MLP neurons of a small language model. Each row is named by its layer, matrix (down: output weights) and neuron, and shows model dimensions 0-191. Each number is 500 + 25 x the weight over its row's rms, rounded and kept within 0 to 999. Numbers have three digits each. A neuron's up and down rows have the sign that makes its largest values positive.
After each neuron's rows, "fires before" lists the tokens most often just after its 100 highest values on Wikipedia text that the model never trained on.

L10.down354:509479475524499523490487502487526484497501525516465526523513487489484520459478494518480493496511468516474503471513530487508484504483501510460516499522535467498505473522509500452528491417482512447491524504506500514485556516479511461514493475513464534518533524508502497552507489491518517466456533498494465437479498503491528496440520500481477510502482527491493516464511524499521480506530497571511514475497490515471474566524484498534464463534499507512494539473472472479453477502497493503503510433526493511522547491507494477536514513507503551501523464466498520528507521557466523493
fires before: "\n", "\n\n", " and"

L8.down100:520453469478485515531456491523505462495479481508486507493540507470492508510478515558491521485495475529479491486517452517442458466508490524491505479492525509499515514506479490511508491463510496516440434473487531482461519474512482483512515498497504497527520450495522539442500465476542489486529495519499493477509477518539531533528528479496534486489497493507515457516467497507489481464545508500473519479525478485493504440457492476487502473492461475487507483493513529520492519466504548493469465519508500522451522467511483500505444495501544463477508496483485538471465498548492548503
fires before: "4", "8", "5", "3", "2"

L12.down412:463461499477442519532525477492454500467505470478519525514500559476459514451479496514503535532499464485496455447489481545482523495519487495486563497484533532477548508475495525496480487516500497455522543501504533476508499479523501464523498554495518513528495560483512476471485517522516530478509471471513461500520498482501515477526497529472493529497550530507500480508496504518518480496551494497533508491515492511474507482548514461508488536470516550505482515498471467498492489463512475504515533516506507496490523511489556455522506561469521481512493515468508515494488480544495505507
fires before: " | ", ",", " |  |", "–"

L22.down366:511502497524482522477513492497522499468506515508464497505444457482476484486458496462435506484532528495532464519524496483492505505563520495515515511484496493517520522543546509501506443451492482504543494494520526509487548539516457487448501528484490512522475510479502496492488451467520526488497471518500538463512510477451490471514513480510498520482490469518531523528539488516464524447486550500505440510523527490481493504507482507517504474514482518498467481475548503515507528512512482483535511525481519484478533544515521543519498485484524468512539501468540540492532554484501481509
fires before: "4", "8", "5", "15", "14", "10"

L6.down2:488509467505529474500456504508446499500500488491464524494442489475473447490498517494449541467533504504549491518533470473536522491498544498462443501451462521489490511491485532526423525513515489494502471493503530529499486465492491464531520453512523503503474482511521475488478499537498524508499500474476534496466505467489482517487482429457487523474482477494525527510501537484537514509488515547511510512507489504512475483462488494519467505510440499506501506480456498476480515520539534509505481475460486500522482510448490490534541509484475509503496478550514513473499518488498471500
fires before: "\n", "\n\n"

L9.down433:519541521501499480519505500544506502498487480536503496485474516493480437471500514512496518443500479427451453455527504518480507514489509487539472493519515528478502469528492481505528536508509458491553527516488515548503501501540530502468446488507495493494508500492464505483534499527505510505520470476542504456474517510486489492544488482485524493485505499514486527524561479502466496540482554543525506516464492487534477516507509538474517487506530536478481491453525506510552486489489516546468467465509493522467497501510467524497476468514515500472511517471504509476476510531481436506
fires before: "S.", "\n\n", " He", " The"

L11.down366:456524475488486448501496518528480569543522489510520478491548486494482520506504520509511505480510488548495480495512522486502467477544475494530466526507511495498519493507496459452485447509514542474439481518481539516516502479479520497496464475493523522518485501495492479486520496537465517486480499484534507504485526472514544481474487523480485489478495508500461439507529499521504467487492531479502468501514516472513515533553549535558469540547503525471493485485480508484536527487458468497494488477506486524533500539510527524499482528475547524506514495441478540517482529486473516500
fires before: " | ", "–"

L22.down359:479469446504521549523473503494505522495491463495462502495538513499488521510508517548489527499519468497513538486558536492489453485517469501498511485531461450501488519529481535503517491537489484500506463477506485474455491479514509516450501512483502512493498509490462511520483498517511519489506488476485479480524501486512538481492518456524486486517470517467535461512500471510488521424477436526531507540460560510552479506499484501517524481456487489486509494502508508515515507526507484499533527529570492509506480455467506539503509488577497463495520505493507497460503504498475518465
fires before: "| ", "-", "|", "- ", "- N"

L22.down260:514514572459527476512500495498526554506501497511493530508479514522502492446520485478525535473485472482483467476454486482506510511477505489503525521496516486489496484471486522482481498512532535522504466467507505540476537526482474517504491501491472506467516502496503472478536486480480499522478467455518535513493492507476488542493468518449500499492495484514463528491491461489498483487486510551485476439473540495520480499507506552454507528472500483510468533490420546485504530470541508489528473483485493539582517513508503538523474505532509550479504528525471522497509497503507486530
fires before: "i (", "i", "\n"

L5.down28:509490482511507482518517495536550476488495504502515493459477478499503493488464470481495512509497515468557466508473501469526510489513504483533503521499517501533529517438491528492489489547519510539496474493464489464499544496470498509494527490475490533492513502508480511492479457470499492457528523472497509507501553543536489458509496504491551517466502492507466541510515464522501509565474550488477522489508465497526510536522511500469530529508527532503494499539535566508501475483442477501479527459524488525485499542513533522482477473508471484484563526499547487507514485539520459504
fires before: "-", "- K", "- N", "- H", "- D", "- F"

L18.down214:507498482484475516492476510530548543540534484506503489482495473475491523489535503519497495491472485488469465478490493495488504513520504511518480505514512523531531530494458525507519509503505524555461505502511480534518483505467510504540541502536497497478528443499482513536440517473523546498549519474472511440517500473482486485495491475477513493473515512487513489519494511531549502607497511526439506507491540481540498513535498520512470497535491524443498471483543506531496486529507515524531516475508519502504493456480507521461516515513499447478496516467471516471472481531491516502
fires before: "\n", "\n\n"

L10.down492:474529445537504528465480477541525510477516526510502477493548520491493512499508505493540512493483505507485471497463486493502499524532493528485493526502527515474533499484495493500519473494569504497471511528521508476478484481475527520504496530478524517521484487493534522532508533469524495473521511519547483467486510483550515569514480494517541482472527533520518495497501471518490485532532463511496485482529531457504488466523497469496533510482526535523508461522472432488503474527528550471506463510473534519491525496516495532536474539485510540476455557509497464473494517494496553528
fires before: "\n\n", " American", " It is", "1"

L22.down143:507524505524480445506539507539521425560482515505470544471516509496504521502483499471516505491563538503542512496477536561485489497524495488509474507496508488503489526513530525530453466471519519513472523514462508458518497520545515524496482535510508501517510460494527504494526510523511495485530510463501487490470501553502547536502539470514468526469515513495470512494486534509468488510489513507457490497456489471465474526443525484534536498491464510517495517494462522515476467511491476510503505496513531558510521489508535474476461456519520477511521501521543477489525518515521508505
fires before: "2", "3", ":"

L22.down269:500464460472483513512494473523512477497482485511469541496438471538502533493506521505488494468503496451477533534483508501458495478507506500513522530487477476490476500473526496483525480524511519488471470502482478495502518509500465478543507507453523500500508504546502462485480522477461463504478527507483527527505500482525482510493528510508534496504435514508525521507496458514481504489495496468520510544481470492460513483521508480538464554515533506527453478490513486479460498492501520460453490530397499540483522500494504474494518502528538494525443505489488508464530458527515546506
fires before: " | ", ") | "

L7.down167:515425515561535505510503458491460483523537517538534550502500474488493520525508488534538478502482529531471535515468492515458516499539494518508493476502563503501527517526489508492499492506503507495470504477524549495491551455504525484438492468505530515483500497467521479512508469485464468450554476522462495520505508471495497510511522471517522527505522503510490504538510496506507503500511472529492531488522496508501497511547515491507499522505528479455508508443530466521508501511483490497468488538473500528527472473497489530481488510508488541482495465506537543482465469545527525551
fires before: "5", "4", "3", "8", "2", "80"

L13.down483:526459452505513498479477498514429470489532503505504488521481481502501477509509465474469525480518508496491489539474538461510517510489473515489507502518525520517524515449501539483499461557490526533509520474516528473500516521473553492491487489491507501527488507465492527478525487504544481475482489496496525486432489478567473529533506509500482496457480484519490498505499457479500473468521519497513496484521488497547520527495462512498565507468483508493496483539491511494499496434506492524475492507518460508498498565510488510455505519510509475530437479451540547461495504505507487526
fires before: "ologist", "i", " medal –", "ia", "en"

L10.down311:523572512476500473520566498492493487499491482455521489527529471484483482472504572506503425522536493467470474528493537499463501527518470501528472521491463505536470488502483489500477509504470511500477487539485463484472519478494517473541508510483458492527455523479510525492518507474514460517540509513500541450534520487519475474470526454541455504521449505501518475501487510533536494485515495479469448470511491527476489497488514530506502481518515490495498462512505515477506483518471494475511502473479506487489525485533520536507463518498522472478510525463463483490491486518544534514
fires before: "\n", "\n\n", " =="

L20.down64:498516507491544541512475509528494461533546524464488504487544494472462490473507456515505526457554511506491518463499497516506534503519487492506523462511506481526489526517467501464496511523491485475540541511513525545483514501529467506510506543503498515498535477507507478492521481480497455491483455510534513526498529516491475467540507498490470485520494492466489497505529494474483468511459535486472489536501485504464495510451479541474484466496470540486548516466436490470522532511481517537498503522436543500485489514470479491527506450513511524482489430486478485492532536518481496505
fires before: "1", "2"